config.toml
d_mlp = 1600
norm = "layernorm"
qk_norm = false
attn_scale = 0.177
bias = "all"
init_std_qkv = 0.0182
init_std_o = 0.00258
optimizer = "muon_variant"
beta1 = 0.95
decay_shape = "cos"
seq_len = 384
train_tokens = 404800000
dataset = "wikipedia_en"
MLP neurons of a small language model. Each row is named by its layer, matrix (down: output weights) and neuron, and shows model dimensions 64-159. Each number is 500 + 40 x the weight over its row's rms, rounded and kept within 0 to 999. Numbers have three digits each.
A block is one neuron, or neurons of one layer that tend to fire together. Before each block is what it responds to, as a language model described it from the Wikipedia text at the highest values.

Responds to: Relative clause openers
L8.down38:526469442574467537509502514493488474479420564487492497426525444465472424517459506504462459522505598423465468473503481521392466514474520492435550519457533472534503517465554501519476543453538495587456507534550474523520487484451580515539503482616467563503483514551594477524518544562431494486
L8.down749:480520560532491428557522524524507487467522500506468485566505509492522495496528458571502478550464507503531551501539542500553544512502528594484455460468454503498494448460465545515569576503513483491459473484409550495488552494490456504464546527523506469556515521521524457481530529477469495533
L8.down931:547483499458448559536533576520510490584472574503536529490476499519415493467514510473461442509513463505523514418507502439541471538500462502470512493449490553523508509456487537492571550598456485509504564546529543516520511489489474544572524579477577511564426424549510517393511534532525470506
L8.down1016:533499448495499494474488506589558463521457481564435594536460497383478511514521471496534545514468425549535494511479559508478505474536512485530501416460480648468469478467526501491526509510547466505538494499456538479448529509553516507468516516447494437544496482540496396508549491499538560498
L8.down1033:512469539449423484497519549489544546526413489495566522479456548486521489513563458415487508529544519555467517470499519470467563501534536566544480581446438552492426533496488472514474534490515531537521551485513546481489565518486452533500482510521401565485468536554499485442524516459520475491
L8.down1115:512469528515502499502556564518483509469445576493496476490480540533424553420622496525522573471543521437504496438507469491557554501445505484508508513506487513511471504501511526479561482559527515465544499492484458506425499525528549479493460592481519567548433505462513470454513585544468511492
L8.down1175:532452492413494462526417517437483494480520515470572495575534508488546546509513503421475491505496505460421524467495563500518532513526547548528460513525441528483565547499561476445552578531487535479516558551527549536508417498505450458500508578451495531517457516488603450474530481521506421432
L8.down1333:548564550513500580512464516554531478425437449521496518529392536365411509450468601491465493470535543436451515468493523502496496470504547538463551536481515510560487500481529572535503452468513527522461525473473488481477472550507500474515515520463547526553455539520515509466476528523510459548

Responds to: Mid-word fragments
L3.down517:486460463549521571509542520515533511431440481485513519528506543544552507561499480442471563468487520507440508524486554521524488533561495527530520511542468502454455430482521563568503440456525568522479604554446509441524411505586492564520456487482546468462534500535591455514497491396518415513
L3.down980:536505582535543455532432560448487507500487493572500459548509504456517523513474502477521443496553472519469486472507508539535510527533463454489463458481544498505509532501453557443529506464515495481530509512558378543448518460498552472508507456439502592485494467458477471558565546558503524444
L3.down1083:494479499456531478492419467517536506469441520560459526488447484437455437505484496537516538459507541500480395489509544520495499454608496536464453518456477511520559521530424556499434492582472480519509470462527493556599436548523496513445456590501390519531460459544555479541470481538556483483
L3.down1432:522486504429502505465436488478484545565493444509497473478480479541423507470513431474545436569525483521493462515507494492419558513482544464501536473481562453574518472537456535454469532494538497510504461444507520482567539519536460496488462505484470485556550524593469445513452531527501516433

Responds to: Year opening a time phrase
L21.down548:471479580453515541459523503533509529488529448414521497478541473501549539460491483509472478509478571491477485505468600460507471476484555544493489525469510447469509484496487479421540508563523438544427459513505564472461419561492488483514504525513548474480504483485471479554490510556504477505
L21.down1069:524451514478507586569538524421538544496479474495464545447527548476529548553484502482546534576495461510484541516533502539504516521563502500522498470519494506453515457520461443547505490477466469509474465495483508477482474442509491496431506602597516598560538412544467498372508514507494576618

Responds to: Census and statistics prose
L3.down140:415510492571517509514508468528525478512450532537578531456495457532527468521501473505503511566480573461514531502463527461446505495415507511531561485543491459498424505474569462524521470552448509495465478526513535544572521430558506532507514498480464534513494471497486472415470573514552505560
L3.down309:512490498535532489481434498560488515453544483462534511552493452487445514512510448411523480488414525509456528512512470468504439437462480491453486503473520437509579484474537507454493484555390439580524502523372536517519513497499575463510505527419514566425495585534441469460493438486467507561
L3.down452:478433452524558481539475475502483517516486458560559523502483471535466459492420568457558550467500431543589526474497474496461464517520484491511474468506492497512582497467537465492479531535476428499506522455488493444517487532576484467446415504522525556473466427572525462519478465557466541605
L3.down1475:526505478546450505521434492566544435518600459501542564520449517468522490557578435501465530536433491530495508540505501458475551487525474452457474562504502498474485490563472424489496531471483528407449533522444466504474453453491547508525532553556443523450457551534563548484525507459500503503

Responds to: Transitive verb completions
L8.down221:487543521478492547504479527484544456442482456488520516461531537516441499511475497379490533447522477495459474454535532456489549505495474474579521592539516441468525495618481460518429419510537551502483444543475496483513538480584522531543591547466402531512503496565485473506493447517468481539
L8.down448:515492437453479472444467544419536440451455493502533503482508463518532497554452485471492481518453484570492507512465458422531600469527490518498502611547556528426485485479503466474411503507523491521445470515464520487463509527519518494506477471476518495470487461419478495507497506532568524502
L8.down594:505483453457512501479444585436486496482422490474480519524495565485469505501498468483449501531445522523502521493457533439502540530492480491597494516521550500537496530539456555480411462480517549559492484528454463402467469475560429521539487508446498510496488561529545533477490456501462472500
L8.down984:426429514452473508522475576506442510503433492598443496515463505482584446491574456545529489463480527465521497572462549536441510409499454478489501459500551501545523542539452505517472537469517420474499481511490524463511473519556467511508557541504559524486535478505550482504509462536569460445
L8.down1085:539511507438466419476518498445557513449480484555529522450433504570484547554497510410507465496523509463458477494486496489455558432461487516531476593503523442455507481519430501531490440519479481508452492517523427448505505454526508529559498564542470509489515609516479515512508441449548476431
L8.down1231:568579499444492515570515500514457476519456421464474466442484498472565498536458516528478524467452517514492509528546485529500461497520444507520536541510502453439563408525490538513535425603566580480530535450495498510468441558581490569486542513486486523529496500579483417536471418504475508455
L8.down1544:505568500473505557546430448515555439405392533473505491497493448479514475509506532479481478429485541465487521478479444445571491544501455473532448515521497495529513465491571479542495467599530542513548496580488428496466440545493503498442452442454485538451462501541523498548521428532511432480
L8.down1559:554491520491571499499445466466512477498530491512453512474543541561426525504470554504503513483488444520458497478578461519571510511515453515514475496510480538473495507562451520443525428434413529552509487531611467500522530545538418598439538566463518494536513479539458502460444500485491472591

Responds to: Word-start fragments, table pipes
L21.down1084:549554523549513495538446458590462500492527550482533538566541558508585525430484566551423564570525516515498535495393476424549506447516562445480510539445516473540434483536523532520491522534560452485477530516502522541516488494483563549460522529498464503477498490499551524481575449472518550535
L21.down1476:511557545483520541463420496479514562502454518530467524473471523534497537479467471442470476502537472469470466469530501580532525454470493544524462422505526524505524452431544558494458489486562444499505478445423494469446571504536490548492589543518549465484556449531451527499487505591492502528

Responds to: Score separator dashes
L21.down251:579497512505534510492555566499487494449537542453426446491505535524519440541566534494509533512471608561526466503498579500422484560452540500500536520485512491391545422492519485498459482524404520478483485463522454597477427511513551464546480462569466496511506493439519543524509493475501473559
L21.down1501:529541528532528543486482465459567487511498452441499471531512535471593510580553538517483494461528443538522512528532475475403449492540514518503547545509452498515548526556517534477509474523522461469448465429503503459544505502470548478485424454495489492573499562484480555493544433507525470491

Responds to: Year completion digits
L8.down901:504550501505489511482440572487532487522463466504550521455512498520363572573516494495473451505573571522484465542513504482509477500435542557490498603510497479543548475522508530497503540536483561522445507471509507470469484586540497495425478444451494445549546474537472571536560473517529504475
L8.down928:490509542539483529492480527429486479502451567470484492479476494480517552496476457489524462563573604502493451435527440507533488438482464450511513500484537479467522498498481501477523549455531484600472474457480476588460512539503457574442477554548497529473506461575486472461555469517525473416
L8.down953:379502510430515507474548492466480470598545534459480511506483442478485533498560498585460546480464495477493485483480534549459479516497463435519480521509491452485454431484487485511535580550517528493604488482483526511536471504496480540488447556500468492513513438444477546509513421524517532462
L8.down969:429529460441507551471528506417466494555485484456518535413518485499504510480522445503463468483549479519418526511501492547474583491488496460507465487529462517537483467535519529523507580471569531457509540476457499461534470488508425538520434520488430540489535484523486496503499586585511489450
L8.down1088:446519456443533503446492446441444455491504493542546503486504457508544527576527415552435487430551402473476496457574513487554554570487418502522475540499521472525439518548547504503517511473497559481509498517477500456540518463518563499463493567506520454475498567537516523507478477446502559483
L8.down1105:435539450547497464513532523533488442471543487513545515476475530463515506522526445518499461551532485504483457525498500515485509532539464581486528499514456556520495508558500534460489459460502480516527502484506523541475492543532495483558460532461519484536456512589562532481477494491453489543
L8.down1420:508549493463524582528483453459517453519423472480521533438475487456557532507571498484561503421497462480473485527497458449461500503517504505509468524534450424472490497552436415501553515473549487444497477521499501469527517492500553482538458490478507559547465498442483412503505513458533537462
L8.down1596:477567473475498511503529437471415413515476527495534466469442489511536546500542438537479513566508466451470457557543513533545591552448455474531498549482430369546494476623578533520544554473495482520501483471512502479477501530487556514461449599502506498472469517527521413514524498521505486427

Responds to: Census demographic boilerplate
L3.down465:449486499561525492542400426505525440485520491431561512525472497554494453474539426420471571561458591483514534493501571482424588482539570425505532539497476437534532506500552520480504526508475505480470501490504485482537583429537459560506535504380503548477485440504471535549461518483520433556
L3.down1264:446438514507495531546483461586492498461528547464577491486487576543526461462469455544453572528487536531562594506488489449480493459535551432505550508451442505495560506495554513489384469523466440576415478498464478518516525480520507515508530522463513497495457491580431491472525517535491529546
L3.down1322:473519504532495471493448509532527486539528473469523494478544460514426421521461451449454572485480474559518461487528489577531513542481512476565475502486415461497499477456579485412490490480616480577464514485412467487540521535516594498444577555463501557532540519578536485515451455532420457555
L3.down1376:529485502479528563504506473498521577490520468513568466502472606458510489571507426487506482521465531548550477480527480519482500436522441481489484517526518496431526411475510482415573427472452509500536535478460505473489540522592539460458514567413502570435487500508487518447465491504444425496

Responds to: Separators inside numbers
L21.down671:479514450506490487465498515567581521491486504517542494497540546522555520471486521516526460451432521548533496449540450537426472469507519547461490562462495508524450562477445461538498470530499512453561515411431453442483517540487484514511448522450526457547443552541485516484492515447568466499
L21.down1163:501507551478527461531479451455508463431539466467492480529506442508560543439509491491501465459523485553519481558514528529463474534477508518551540504470438485543406471569492484553476486615538433481491511422519514489548430419482497456565441543546467493567520527493520535460516551433469489491

Responds to: Verb participle endings
L3.down590:468465468456470541535483576528503507447460443519477437523505519491519492449535470436526492515497508476481438568512462514451473510554404589569504460568479474511544506523522513385478521453514470525485480523508512462517551509515488546467447589503603493546443523454575434549446618475527490460
L3.down651:484503565492472555504494527536516504460487467562527484530500487459491502482464485511446511511541480524535518490530412504482536510494504496553534566515542482446495401469546510490531485478489535488481584482578552474448521561518551507420465568578520505453535526505495544598530516456452498509
L3.down688:431526470422467522447549542479447496422524505562569552476520534513551494446443468504428442477501480529552504480455520464475562536505552545483545552501487534441529432459505476547509536503549536524500535483527500516461499546459555556427502467558488493506531535445510485481389562489522486470
L3.down753:535457424468522453560477497583560467473530588504544547526485552550418552506525466440408409519483526500496440474457461504565535500527483485446463536523528528504519475463564478510485554528491503463449518538563481486477569538476505439567535537593542513425528499442527544529502528509487477533

Responds to: Token before a number
L21.down120:558433463500518475525485452468522393483438424560545538504482458512473571555469530487408511482521512479486627448523496501487510507494454451562554446550519450483515544468443444553477490502442490494459484481499480439497556555490463492459501501484532471457455510480529401543515460536506482498
L21.down1004:514453441432424524494553492509507496414457451479459489483494543491493565532460482461456507456512456469488525465517529487501464506449461463514486449523440560471554495508550488568480534500475431477424611488502532444503502525479524563517567429479486521502522524521472545507551462544519496467

Responds to: Verbs introducing that-clauses
L21.down648:485491447449557530587452424470522529484503463419471507501440450492529490512453552522522512487536531483535519500448563503520569474492504412514508430513524485474443450483532571520543496518466534469552543508531467522526472527526542470541433464513456605483569480475579546523500520462493591580
L21.down1368:490512456480487459539519469503474533519435529500535545461493527491437463523487485552454488483475448535510444479484457530560468465529633522463637439507489497451482514511508490468568522527448564482547493559450576490446469552521529518453509434488470468489441459446464572503571487517521533537

Responds to: Subject personal pronouns
L3.down170:544537480520545490434544530458492478492549486491536531569514532516490628539493464436465530527483528501475461487479497535542419492455586472598515514525421496546457487464516491435527571474556455511489507447466474528539448524575458477528517477554500529493509463499564530494564501504500521442
L3.down605:509525567510449547515426515477511564471380457523479470486388499522501501435507554535446444454537539566508552522541512501475547533456446509550435532490493479467502517466487542482601400557479440502588487503491535495501524534525530478468542533515509494464548511539511519469543442524564415478
L3.down1154:528453509487541508508525475482564454501500485506492532566446511541522504552521508561476416452537526465511453494504556512554560504470507523508436514478534479596518471462548493454574557467526513418552475522483618543550536564441441505447549496582482456525495498429527417477462536490589518515
L3.down1374:519507457535485521450510458560480490494497560444571501508489493496445508540410561471498485520520525510427512461479465543463452562487408538545462500508492492538500540480478488490537446641516467522448472500474489408507503515501476495513513522461526477525423451480530485573571480473576513515

Responds to: Causal links and numbers
L8.down90:512544534409595577507518463465523519476549541517472476436476559496518476489435479521517530530503513500514526577517459538560544523461480388522549545551503507457512467534459526526490460566528491440472449472450491522425440493549495569501551436489400488503461447471467484520514455502504531449
L8.down206:483593520514455529510511486525477522497511530535574529554515524430491529493523501490500538422506454497508482467469469553437492563527495462523579481514504534466518560575501487484540498519466499465514528506462411461512474402484528505504543493567475445514460577467543546524504583505523469404
L8.down540:488492550510546499507517471444489539489537513504500590471514481564589453495503493595510470454400457459437464490531525499580468488520469473468555498524498475446546563516447507465563474484522537501495522543524481454506480539450537451548419536488486474540566482494461493473519535459470532552
L8.down548:535455495554565452526495478450537537464521504464592502494496461490478573580469484564459538410531449552546501512465493524491461486515500477466441448476443483502542431520484538523492503447539513521418525600527544518464436524504525485459556467548521496474521488482602399491481576541494465553
L8.down1020:443493522439499515429562446391517461532450469506484461474531588494524507486473539529506424427432506480504459599462542520471514501527487487516539459547531486530535471414548555446538557447498513457509493511529470562520497509453553540533496493522464508504484501487398444506492503479495586467
L8.down1236:487488469628530466507497502466480487472449519545502481485530529547511593523487516408435514521516488453558512477545452464515490485521556466530502423414462492477504426501507468492584459533415503571559455478530509512535512420499367508549529486570445454498485479554489532466481548466482460482
L8.down1470:475513447483580537481527557485524394476516493526497504468601511455520476572441445512512531534469504583556474491539501495547525534508473513472499537581458431484412512460455534476553523528506464485545506427531452497473490587499442532543478447529460540427496505435437457480531484489511486448
L8.down1479:532454486532521460527461531528519438540535584495545547468553532493459546501498511486416500547545476509514493497466555608515499512479488492530428504461424467476503461499421518457548544514517474442446428538499514513501486494572473528461577493523448547561460524526503456542533483473393482521

Responds to: Early word-piece fragments
L21.down226:463485500521451488575512578550480538458477486475508577590499530594495479558496461470432496427483500567469552477479550551501455514495571541491455469497521519444474487579541524522463443439522510462506524504440448499487478458521398501451527426557531516502442501552526524445491488521431537573
L21.down502:547460503514503487407484541487554534470526470451502470479491540474534509419421519516522467444518451494531473489497513457490455509511524512454557529494544470490500475553461542555505500462603525517497416545543491488459521528517520480511471480533434462484582491478534561533466511487466551513

Responds to: Mid-word pieces, table delimiters
L8.down121:491520502442535549505545464534512439574491509458434500556469451463498507472519486537462511462445511411468485532454520456482488552503542462523507505434579537498482472516509553550486462547526524534528465485516518531513551500538496485476453460493485504531433540463560517490469465538531521496
L8.down243:464480450527555523518497517543490389453465496459517579523486522491523491534535538542482461509503479412480439582519504464404495488533545489496588558460522460567538503477447458580508493439586373485491478502526505484471484531505468505483481509473459537563520515592446489463530463500446528497
L8.down718:426473489510469530471513512490540485478539470484480526516496414419530505450566443435546507504471423470409509512524510511523508492538517519533494577585483546403543473496591464515519434482515529462469557567481523423465582538513458494531471437521501432484500475438454544578614577433477472436
L8.down729:534538515454544489431510542481543490526377472551514555544467469538516456509478386415482487493464525505531539491469504508538486514522466502574510572515512517514502558513527437532488440518512498515532507541504569512470490533511551458554499482504529555488481550512483536542494524504531462517
L8.down967:467471503452492422450489509490551568507524520622478488501560512457467518557458450514486558467432483494526546602571497473518555486507497470473511492530437482477535573467534562546482480507492451578508480466519513575558544516473520495486546574477454517536500461571460477488510493437483573437
L8.down1008:551500481522464446489524538534529612513479433456431466505483481459474497477578529535504464513461579517489453525428462516508420488442467536531446471483537606486544442573476502504472521529461492464508416531539501544469520593556558545447536574516469459597427501555540579499561487509460488514
L8.down1202:459462508463490543491441492487496532456489507504479532595465516490485534490505582534526496459585513496499521439494532480453520528462515509501470515513512453444509489574551512516485526496404507468573416531556469475580435523485556436578518503515542416494514477542483487471578503560481494514
L8.down1576:450444477496483552469466533529456520469508526513525565500469507471477548493441532554530471491529534501484446459497487512504504487563527458548483543465535539463427464464460498526483513452441564512447604591428484482500505466540466412541412472461512473526526513532511581490438501568559572583

Responds to: Table cell separators
L3.down733:543602541487537500478456530435569518506505559540509549557486564467486525453511447479547468579537552521511454550534488527493491556414496559509487527412492518458438508529490523505584482451449612504540489470465541421441509380487493502497530487492501482441475505484526473463525521513570456472
L3.down1300:503553603467533600545476553453498483487513475475512535588494472450527480515492542515450505581505512505463490436430504500535567535480530530552483559550482451440553468463512509493495512526492527530447479475523531493528507533483490509524541481546472457419543492467519453512506529560488447544
L3.down1319:560492521478491568532507492443493494538566513463502500483517481441489444480441517538500446484506546512488535370396512476515525499534505522481476435589559460489553525485524514480432534487471524517428594507525444474523506521459478456476526464485520486515607518432493511503543523513480465567
L3.down1420:488575514486540533471536467454487453424511522506495527521509499523495497416509486507494504576526601512490426536500510459484465510396501508595484560535484459452481499495514501467500526496453544521503459486459495446497513473403498516466496518478393442522517488555509483493469458506489468542

Responds to: Plural subject heads
L21.down333:455500384561485531537489492454425497530513557529475466533558512485483466426510431482486529518526471524535579507503483445404479511558538536508524466543486503507456502525403541466440566453504524505494529430574501547480505514473456472523482487494518481473508530471454477471458492494523505426
L21.down1328:449488482462533546495456519471475541596534543541487497442491490491520458517485482572469524440534524509479474563505519487499443557460492499521418454486524469476425566471484524550513490556554532504589589480534499522480456460489425504533488523447547486500581470458516521563519520574532499490

Responds to: Word continuations and table pipes
L8.down49:482564516513603495524366544466507486486481489479508502529576525579466525472477505511502444581542536548531513610562435462552513448479539480508460556503464466488502514471509530535568440548529479470468524451495478506524494480523511495558527523500454432516495478521524487429508521463445477504
L8.down229:492489553445500504500468498494493458564499443461510504486572483506554469492492540510503462454498394523406461567522448532459473462484460527513474458451525545463494536488522510464523546545387558525481555521502534519494470494497515496481530559543477487529530462467535591494533459456530446509
L8.down265:519542514470550533569429483499482481491527506432506495395428458565442516466453587530483501593454436521568429494507473529422520528483530498481550542485540507521523471480546445548508542478515535444538555525419509445529490524431488465556492538483477519495499558506491519499452477502532541460
L8.down323:520541522508470501485480452472523534449465477520486474569531523546473545607515473480422457544544532486547501527488517472520550485422530535513512536535445554500514484550588483499483466461481462508627476491465530436474470505441532433502543482531421496475477525483513519546502418492505456493
L8.down691:501557474489474463532518534448485578506495509367528476481488512454536509511554526451468482572480448442514475483565492586478477496541439533455532514450548469521424500542509535466598484501489556539468446506507574596510552507535533524540394570519489479591581515527492571502537539479485474447
L8.down1123:526532462475459510508449429533559462469494516475507544504459541601572524410553470540488476476474405414497503454525497483482543495488513481559539417493544460528508494497554486497518469498587466545567519452430508493443492540546585539514528562487579450498448497564497506479512516410508553527
L8.down1409:426535515442503542434541507459467512499472518426512526475460522468393426473449513477522518480493498537491501520494447479498520502517592557432468497504519483478564469470512527482484532488514520481458453477533480525540490477471451527517537457513509534492451440487506438519453534536441466451
L8.down1586:543532475491509486451510542474445454515505425497532476533541462545498487508548459514484491400501539497558461478503478494470454489575501469548508529501453521493495485448530505470462397493425512479559468425480530524484468475524520365546493538496507547534463517481491480492479473531571479549

Responds to: Joining hyphens and slashes
L3.down155:521484472484577451461494543528524502433465485569527545491486536549470510509513497496504520527470452519486537474490459539533549493546453569449554498552494524464501544508526554528479474466524516514455537500564476484469590546563505447518481506543557462502554476481474444495397631463426481518
L3.down417:506484527514526518523576465483507476543468506499539460526518518549541452519498508604572482547540470473556510424506435481481507531486562546478505491396557552456475465478473497493499531485551501486510569379491468540471582449449538498513515512520468449512453540466468489445441578475572520571
L3.down840:487406472513466514493571530519461550452493479557512522527506552464555512476508492498539528529489509487458527491514482480509536498445542528450539558536536545498438524523509510493490479514490568469535578530560462538485453456579533464552564472480565471443474499451513486519484532548442481474
L3.down1594:541449431581444486502492414533548509469455574486521458557414460486498457441557513455447477561479514444495585535447508502582451492501489502492473461545434573494539474441469539551560492534551485504514507517535466502528485471422516590545540509502494474561551545471538525505464533492526467503

Responds to: Word piece after initial letter
L8.down87:541489426618552544576491444449478519520545519516521389510506577467469475489520527483501458456498514506487435434530523535528549441570550553518491492450428600523390510498471446553534506536505467502480553555562573517479448493503549530452477508552564450509571476448536485512450480449526548551
L8.down219:527510542517497484396519543501499531511497498524568503513540466483446522525487543481519484441538516484518514458558447549467503413489487458518496567581490542520461443456448500453503450539376537518440514579477476521462464484490457404547559475483510497510508556517483487539526511561548469496
L8.down436:482513473413547481468444463444432499512446530486540485544460473529477540489524490507489473457439457514530505549463525554457460487496488470486449420548407545531510453529522492470479550475545549582455513501495539465472443478460502504486443486510552434451557456512504423532526519551458494554
L8.down1010:510511392506504494507471553559460492578605595560515465571476537455505538445529495457490520475502484461520545527494491492478484462438476529496506482542527512471488526546464544426497411474515510475544519520522490479474445559594407433497488452474513478560524484513518457432501487480472507392
L8.down1083:481590458570525498467471513498480470531493475546490454470487501501486489473459523453451512432537438471502504463472541507453495502469578501560498499483569517496545565478505512517462472518422538515459507476536480561558503522502525493388548535448457482481538440530577539528436485483510449524
L8.down1134:518545495521565393554569502529470511526499430520499402558433597486448528526490516529499499479539466460598473468465545421455450510486551556519418483520483550520467527482542545554511535509495482484404479447495473469414470548472589522501481496568522498570487460473540464517517527422501564519
L8.down1325:502507509540541498429424541513498515522498482516486511608541496573472518519584442529504500512545456491482459456492504474485446440483539475553570534477456499460440542460489460542499484454503538509567489499557479549525464432472522392521548598494547479499489509488603521485459533473552429542
L8.down1519:525487450533460496493451529472482513532545523489504515397540585403473437475553471461481486482485479562440525493448538544477537446480475508569431506486470556492413516463567441466523470497489568549509513462529498479543440466462425500500512512518434523515471541428514542464417425479484530413

Responds to: Second piece after "an"
L8.down32:486477555540532491489556480556514546460469452429508549520448573460455550514491465483515431498534529538540496516540504543466492503431522477432455457475484504593544519495427503536488455522531523470562532531501435434469515436540546506524429487440514472490610431531566504466446461576476502538
L8.down91:528474453544464489498584492542510465437534497486499464509559403461502549469439536529479522579565501478520434526515501551485490485493552535476504519462542460559467543466534460481510495494455555447417528499461502496534384470529465571498496485462538436479458470476466485511527531456481457485
L8.down264:492552466538543502438486504445465537513338504500524451465524543520519485604543542504467588465447506441493424508505507442437510540504516570597583498512527471446471564470444505482538467539480508559582502495552489455434475556509433475523517475500489557468484526504472418445540530531493497518
L8.down308:521483491449529535537411529517505553481505405518473578452508472497497483449439447514481529488594469515455530507535485527462504495496505481555490556540569512493523490479383542523532522502490556558488504472500552506480483536583514475481563468501505437513419515477476530484445492554479470492
L8.down763:463404551525578548483526500483470577529480547455487501499451518543400417496539478466523520481541483507464559457485429516472469539566582473567462470381546509496466484479484497500477525521493460497506500489597529472492484524524545435457522518423474456471497473513524540446496489564494500536
L8.down1126:498499435523553430463547561489531525427486468498529484481535454509543573519509543448500544576413545514470488561503448490552464492492538525511534505488456401459511467545525577449553492476464540447484515510513486490564499498532440496514563473499445447521446582538503561520483503504523509567
L8.down1303:486529497529518485550572550521509467512443474508529570519460508535433521502423517457577525515485449474465558477510478501519479546464504459530456570543473472496507531492465471487508483511551571495518574495510550432504478516470543481506496501500555486591491596510499469435440539582543462462
L8.down1336:512513522579509562535422490524493536505473459432490484480519561500474500474511542524476519570514481515410522525437471486550562514572442467566548528482497488522531486525564442413513461565469511472513473431555516486514464489449446448531496466509537470541465465490467455460514424553565478454